config.toml
norm_place = "peri"
norm_eps = 1e-05
positions = "rope"
attn_scale = 0.125
extras = ["capped logits"]
init_std_qkv = 0.0271
optimizer = "muon"
lr_mult_o = 4.0
lr_mult_down = 0.7
batch_tokens = 131072
train_tokens = 1045000000
steps = 7973
MLP neurons of a small language model. Each row is named by its layer, matrix (gate and up: input weights) and neuron, and shows model dimensions 128-383. Each number is 128 + 32 x the weight over its row's rms, rounded and kept within 0 to 255. Numbers have three digits each. A neuron's up and down rows have the sign that makes its largest values positive.
After each neuron's rows, "fires in" lists the words (lower case) most often at its 100 highest values on Wikipedia text that the model never trained on. A number after a token or word is its count.

L4.gate1339:178081138134182160036067168147073119126099174126109133102109108102074085147116106113125186094107142209091166146113110160076164140132125100081164092112134104171159182127105101112201100148085145111141107161087056131131122086208099068119091107172126090176163105135134141124093133169117178149160138147119094179128118154133094144089154174144097107106117127169093184124085111059143099154090164114101147117138104203129125180183069109144115134140130147168136097082129119101147133107071154166141163186115098101142144148074081142100135149178151167136172112123180118175146143111175068134129136207142176117158112132098122170085121151110073169118130108102155099091171126114177078114142129190148086121138124108168095150132135107109141116132107158139111124143123133065144102096162130
L4.up1339:112113154190107121125092117091129163091177114144103165110098163133133145094167164093141128167109130185138112176086132179114133162198177103097089056097121137125150135110057102095099084137121119091166115088152117138119145096130169110127072068152125135147125141149111082078116132149105213140131148126129150163143154164152129144124185117095077154151163078142132129128132144156100119139137156108164163162110099129048154109131070075129094158117100127146144124120105104107134140118132116134121119159091090075103113127122144130093178149089113109203124130097083176118098176172119189072112121177105109098149100152151099151127108122091136146170138122134124115168115094132176129185080128169149132125155096101121144120130150085105141153075114182141076133083124171098192094139097127
fires in: "as" 49, "of" 25, "s" 5

L4.gate942:232136193169151107065079158136156168146182146177088141081144182120130096087114130130150175157085099127146092107176090149143066206138115117197089090125127148185109137062091103158049167189104097119106161159075140125043143086128066124092156097167155108157129146097216081139118184124076130126123163103123154136117120099130136183117116159137147136115107091090162105159131124129140095087122177141151131104162109096077148143146099116105133131098180086118142167129116115121166136132132084062122138210144124068071090130182104138118138077132099162169132103155071134170159152116109090139167174152152109130083174131152131113070088154104115064085153054125087177089165153151099124203170088122063068120060125119179140128134142086122108078075123153110116159131179107162128117136126142
L4.up942:125132153131089133173154146187183110088121083173125124150159115100096139105103128142129146136117163163168125133126097142130042083157095145115105089141156181100174137140165161162108147176114121187091110152112202105192140192126143104133153181079120157134125161115127125147125133120130126156082130127157071099078121175133173137190087168165106130110119118104064115180047064131162086112083196130148119167137083145159114087145126113122168179154157115125147110130097104134130168153054097107100141098164161166146140138091091129139065147153077196120136103139126137111110146182146104173103101152123168128136240154113119137072122168073093113135129177112147090145125097106115084160138158097118161121155140111155138153092107089115074169110145173193196128114149132120054080114088129
fires in: "6" 22, "10" 19, "5" 9, "7" 7, "9" 5, "11" 4

L4.gate373:122147133072134122120169154132132143115119113154107109099114186109104102128118135109163128201040123192199106144138108131090130156141141165141118132141178178089101151122138136100108182173067122093127134150133153141134122150134125135135111139130146155105119147124123105089165114135118073112118177137100160067099150104115091114105137100152080135123134080129150138186169136079080112124098105158165120143150135088101104107063134110141134144137137134133077148111137115160097159141045090143150082114201143129162137195143102110155074116146151131132058169125112175059058118142100160176192155119095150125099070198098177138152078185129159161117120070046061145142114120142140107094144129086115090123181119079130097052076123167083194159134114119208112095167126183126093139158139126
L4.up373:097143203129108131114113119158148084132109135150154106092155134070089118094097135104125118145112114143193126177106134081146105093092130131186096110098067134113166145163110125084119092162042164135163145042117175104183164180202141086114156128173145177089125180137113146104134092090106127109135125098158202107094124119100090115122105149103104166145084118104104126152185163108134164196127094133139092161121091152128142104161085101130175122107117112132126100149201108169151141154072094071146068145134130141147149126090118123154095115163069113099118181169132139085137146096184116128169110133137114127181127117158137126131086173118124150194101072124126153107138168087085095189116107174150123101142131097124120094149146087105188208118116128115121152102119095179142169104115130
fires in: "6" 36, "5" 15, "7" 4

L3.gate947:143118131133167099098087161128121165125112088081127165120096081152077128166155137149132127144112149084115095094118120134142142209145139080176102080114106085143137127174212066131138132126138093138105152112091115091187110156118123181168114160049150109107105132156113104191158127079110083168118135142156054153128099137102157141134158103138182195121179122122173097067124188104107141076163142112191101062132135108135132108103082183080131104183139098123085125138134129194093086080124126079142161152082160081159157093158190110160106140111098161154139122114090131115110190197090161128165115115160113122119144130167119114131087153111121115143083083124098123134094098101184108103109090145106133090138064128114101119177163151083052164071082143159157104180116140161074164137150115
L3.up947:128113075153103192126093141113163123139116118146160134078110131081087128096055110109117124094130101147083156163117102157134150109167164117106129169139174095130167179120056138110136141120149080098107111115132124144156103157119155129110106122092131106135133170132135091198109163136090086174127183158109155120067146132123076115109076167110157096182119121140048166056130101138141145084127149164179088153112137094107190123100057136087139078135135117142135116138255105132163148188113142143106106087139097105136168125119102084071147098093124122136156141142064134095124181164147167087145161118148097123150082131147096139132106080100146111138127091080142097088135116141110071211176126161125147129139138144155145154145097120115078052139155112104137122163124107105092133188133091
fires in: "this" 26, "same" 22, "guerchais" 11, "that" 9, "following" 6

L3.gate4:127190149099108106110103085133123135083085126189104083114100116113144089156130071072139143138107097163152188116135126141126151129115200144111166089149124152121161149093075080155165197191131067118134114046074079117171058119156102085130152140101120153138148141113101158157120159145110085145083178129094170128103189092090152139113123157149120144148087059059134100209135130099183135158086145131090132097147153102135097091131115149120190094139072124158100150131138185106076087114097154169202149140154068178123211192135078135147152083122141114160119064146129126148141103166099111138103155130068077148124095155106197133160160132101183105131113107079180117116082130138084080095160171099144108118108127099156121127148104114166118109128170162157138085096102160102119136103104147
L3.up4:080105150074114068100095132109044133100086112118121055142106077130117130138161160153149148069124115151136141128124122137048104088132160071181130137081093146121125153117131171120146156041117208058232161125108109118149156136164133165129151106062182149168167156156162122157169132175141156103167080155162155113070155144209147147114101088091142117145126076085056079116158150047114120167104110146144149148153108097159107143118147141185149075072120122090100148134108100133146147102171050129149157084084101115150140191153111093128154113146164144165121129121105127108125104112070171150121113122218068139095141164090129117131152081080154133074174117122204132095210102064138069145121089179163122157162109079133129161171139136128149145147141208084116070105101145097195088160092179
fires in: "the" 37, "his" 10, "this" 9, "these" 8, "there" 5

L3.gate1307:123170147148144162183110174132104084096142167139146149137123104148107162140088172116124089139135166196175130175103137140139121087167127098161093126156148097119124158130159129107110156113098136134120078119093090140114117079110180066224094219100138143144130085130155151088090157106184156119102144142048065227203142098146100111137213141112122129174171073127122100126096163127131139195102098117137163143137160184121139088166168097195182135161155109102076086153100076141144141155136143146137142123177172104172158131127195167134103071098108079097152143100106089096117137116192186145184158112148141155153177127153127104111169183157188140121161150133104118088129131138155156107111087189123141161107135106133104160132103193129170150142153108108108118114130118130115112103101141
L3.up1307:168164134121113128175175111210111166131072094152127097067157217102114097057180070132131079101079112138124144149162106159110096126095092135155112133091141084120114123138145147114117161068179130147142136135193090079121175180115134145129153102218089183136164164133111089116114102124078126162136128119146102105059112143126155116090079093066100145159159141090132141079138117084121132142165112119121117077121113083096157140100127129133168180149087099194149109085099166137054135116158120108111124111134167140113121133092145114117197146140117147140103103137118151132099212120192071057141092104114159100132112094150119100105125165106155135095123122088145191128168166081103075103079113139175125161099174156112128111111157161104078163082116135095141130133193123169119203110124154
fires in: "4" 40, "all" 8, "various" 8, "presley" 4

L3.gate264:142143125171113086129120133179103120105100088128116086218096166191069111143155147081120172140152168055158160138180146119091184131132103119225136120187145029103109151113129125100138178161121145154100169104152088159203072149101110156139112120136086135184146123143140197142092134105145130149140114157072141147139125154103161067128173085123132108162100136126145141100158126168094134161126156160067121121079134122160092153134158145139066123122162137165096088092173155143139154103121163183089155136142115132116075136114143101143127135159075137071106105157134125158144133143167134144122098132130123052070160140133116194128158134101166126171107140123127177137148141089118088084164159118196091163174117201133141133108154067120107121116134127101140105103158215144110168136069169
L3.up264:112127137111155137126101140150169086092121103108159133071136144115165129102133111127118150145097085061111127159125127136057149119154126156173175088039142150188080125108126128201105127130114194151105087133161147180106122107148100120086149099089124111106175163121124142064129177191150134144123121108147114110169119131138089184132107091146125158123189120134123029152108119108070072121145174144108098144138140103118119101112086095131144183111110123097078102110154152117109122153163137147218126143086131138152134166135101157154132143182100102203110116120085155167123091100116143120182134147088124131119177137187126124157142176123074111191127136081119135169080112142138138108140108137120183127179172133181091089131137145179140107151165140147106109137116122083146120139120153
fires in: "a" 37, "as" 37, "an" 10

L3.gate1313:192135152100134122111104150106092162190114129122141125176087145139046125110085142133146118152140185101161045060120107090088080096129146137122103110145108153145110127145158074126199078133164138180123126109112111135173111112076126171122146144136130143172146124170080166168099134130156161094111148148138125148124090160174119109169082133127100138165139125122129094163141143113147059138077147032136182079143135122111153140154104128127175135096102125128123082166110130116144104061121131118154152073056110092149176132168114129156106058132144143161121128124122099187142124112188094105107172115142110102162107078071095143105145111094093164134153094150160080073166156191163111129148163118145119155147224136161169099114052140122118146170159127076206068084124080081109101153125114
L3.up1313:056144121096141139185131091119153076092083142118171123130168100118102136162200100117121159203118077149175165138143093133151133125130143120130107157165114084162064145117072100116115116201205154083141132130092101124158190125154123127098094061100185173164147102075113082125127163173058170140125095171133056102063145077120131088131107135087161124176206115141106105134149109105093243106141131143124120094121116146133142115079169155137162109133138108077162167161115114169124151117155156146151136123145144188185157143123149111174090098144081101139106124080177128058124248153164130159072118103092144165133149138127148142119166099106134095120196096182114077190147150162086072131125118130134123097101087173100143139147164136135154081126146133124090123144136102129119065093095105
fires in: "same" 17, "this" 16, "that" 13, "two" 7

L4.gate137:118115090127162105092109070127081100037083091139151161145126104142130131131148131142138188149113024148134136163112152140131081167198121108186132132172095139109148129139119197146130097148106119141101116180167098080156127172129068168153086151138159143124165124156152086120086074120129110172100143099134167103135061124138143159092118047055125163133119161076153091114148148186124109089097097127085064118074126148132149065145154139143127103123050104113191146103157144188095163137195134127179182122112073128143127142106138130110154175140115124129139170149128139128184137184164119132143189131124153116108152085130158148142198119087153108136097134077127108129150102124151121133160152175154127084135105134100072124153129172129116144100065114154141114128133164098139054157091176
L4.up137:096056230151129107149081140099130124105141151144188104099169148171130112130188128162102189191112127100116181184142098079111112063113192123196160065130071134092119173136105174108119138077105171100127118102124149142166108158013148125113065115159141101159087146143153170153062103100128114151132152116141148113157113113099115150059086077117127067109126096132164096151072087168125123115111139153145127107139149109083087096130107206186142120122128199095103077067106111127094145145126123134139087145099089101157118168105144179138089186137137144167135054109099181177098158084135167137124154099160146127180110084143150185131186144154119180201078096127130169104172145117098103122124110168118116155100136124113152116089117224130136101103185126148165141081144158193061130172098121
fires in: "4" 21, "2" 14, "0" 10, "1" 9, "3" 6

L3.gate456:096119141138045116164133153093112161096082174152137122206113101123154124076157169118145156178106142114128045124081154171093089088118142111148166132152204186129145179211168152106123101160140112082112142144104146102116079135133169164158100140191135150116145178136116130114148145121126132109018180094150150089108122069134172095107138143038155194113099080129108087200071135059125122165149159142148100096145086136167097140117171131099108206089088108162155117110115119121058130111104092129174209118091122122139164141103053128117133140132111113129136109128108085103114110095080085113076153072073138079072113120055140139174159138172162132119131142090148110068121114156161061126139140095116155087125165103114123124116145147167080115117193122136103116104040113092153147150109121
L3.up456:117127116093131133136145121122168184090101086102190099166144102123125154155112141062179154134105094202115181128041081162150083123108125130140183135142140095115135172127119105139148132133149149195130118153146175085120105197115147167128134175072142186152144141131159100169181121084120124178130114084172144049094163121116130102082146133152135143175126129102063113068194122140137120150131142147098137105098185071099179146155135123142142099122121190095133137139136134109156132078185067156128140105090108126122128149086187083119191136132082085150106117134153133178092127143143114067110107117121062092179092152169130154138162162121120113145177142070101130164171098046132145131146122110147163148099139065110124165093164043082136135075127096093142134117121098145131174106141104
fires in: "his" 43, "the" 11, "her" 9, "their" 7, "from" 6, "s" 6

L4.gate1141:151085150111196102086150159108138131114122171151148176122122076191197165118106130110093112147159113147095117128120120146089121119126045091094119143052084068100118145160067137154117103152126124144139147121136123089189101119096139071094129162122215127095109150121102144106126166152132060094109113110038135081136081088129192118118133149128111119105193135103122106133148151091144143136098104096143119145172086128080117106187118158153148084140135158083089150115178100136124103162129111138118131148123146218128155130119157156106104099158098188126077146113148138151158119190160094119128097041091140165144136119160164118150102141103106143106047076133124152099163126162113152096129062158109135111136120120114133193115193171160096082066116125207131113124147100086156147062142137
L4.up1141:119146175085157120092124130141211095109176129100097115162111156138091105168116144132150074137179176068148073088099157091131147206189079143114121070144128161171144136092127158142135089122162151162166118128080136176111084115141184086163066162142117081126141152093153106131084134152086151171172132131104063086190153118114142117087056154145029148168091125064141154166113175134106118139124148138065056126135139104097127137130135131170096128160158111083111124100157176058080151127148141153141157127095166170098088175092158167211096139101133110133160086143140151165190131118138110092135105062123123135123151129130192135150166148104052122116168128070125116081181157088100115136121148114179143093117154067080123138152135144117172172084143137074070148145126114105169181132091193
fires in: "8" 23, "0" 13, "1" 11, "in" 8

L3.gate155:137132104140114160127196182157108141148109163122170088134148041103117163165155077180141183148214137165109146115104106120167107058107131158153131120193142158132112104158145148115119187129104127123145130152132072105113088137102094131140134147108161103132114093095095107133146079134101099161068125059099117098114103068164160153143126076099068177159164095111123191181192162160137162131144111143122154130170091145138158125115131136139133089132131097169119123171140130190147079114059074107157055132102142128090211100163167180126140129146165125181177143146159149137101118162116109139091099140101172136115179147075060174082135119103061086119082101134138149161092068103116111144147100098157116086132062102169116168097148157059125154150173156152139104125087132152130129135108192
L3.up155:106094162163121164184136146115106144159090142131113145076095157110092104126188086134136128128153138155113137140116078186033101111139097105137160124093153139112119187097155106124074147168130109178146113129210157144155083152123118104111106188111175091140114088210117145096149122139085211193149107126136011126140132175151068151093096128123171125156127129151184141072136150104095187104126123109155165131159172152113163090133133161195087163128119133154179074158085099179166099126158180102148108147086108161103121129124145131091102105165097157141114180085147074082150142118099119164087135079153135114155153121114116163152143133102135129152087053148147146171114158075146129169085125184152143195078098141149160111194159125106141086180076095214144181140174150087073120094087099
fires in: "both" 38, "all" 7, "other" 6, "various" 6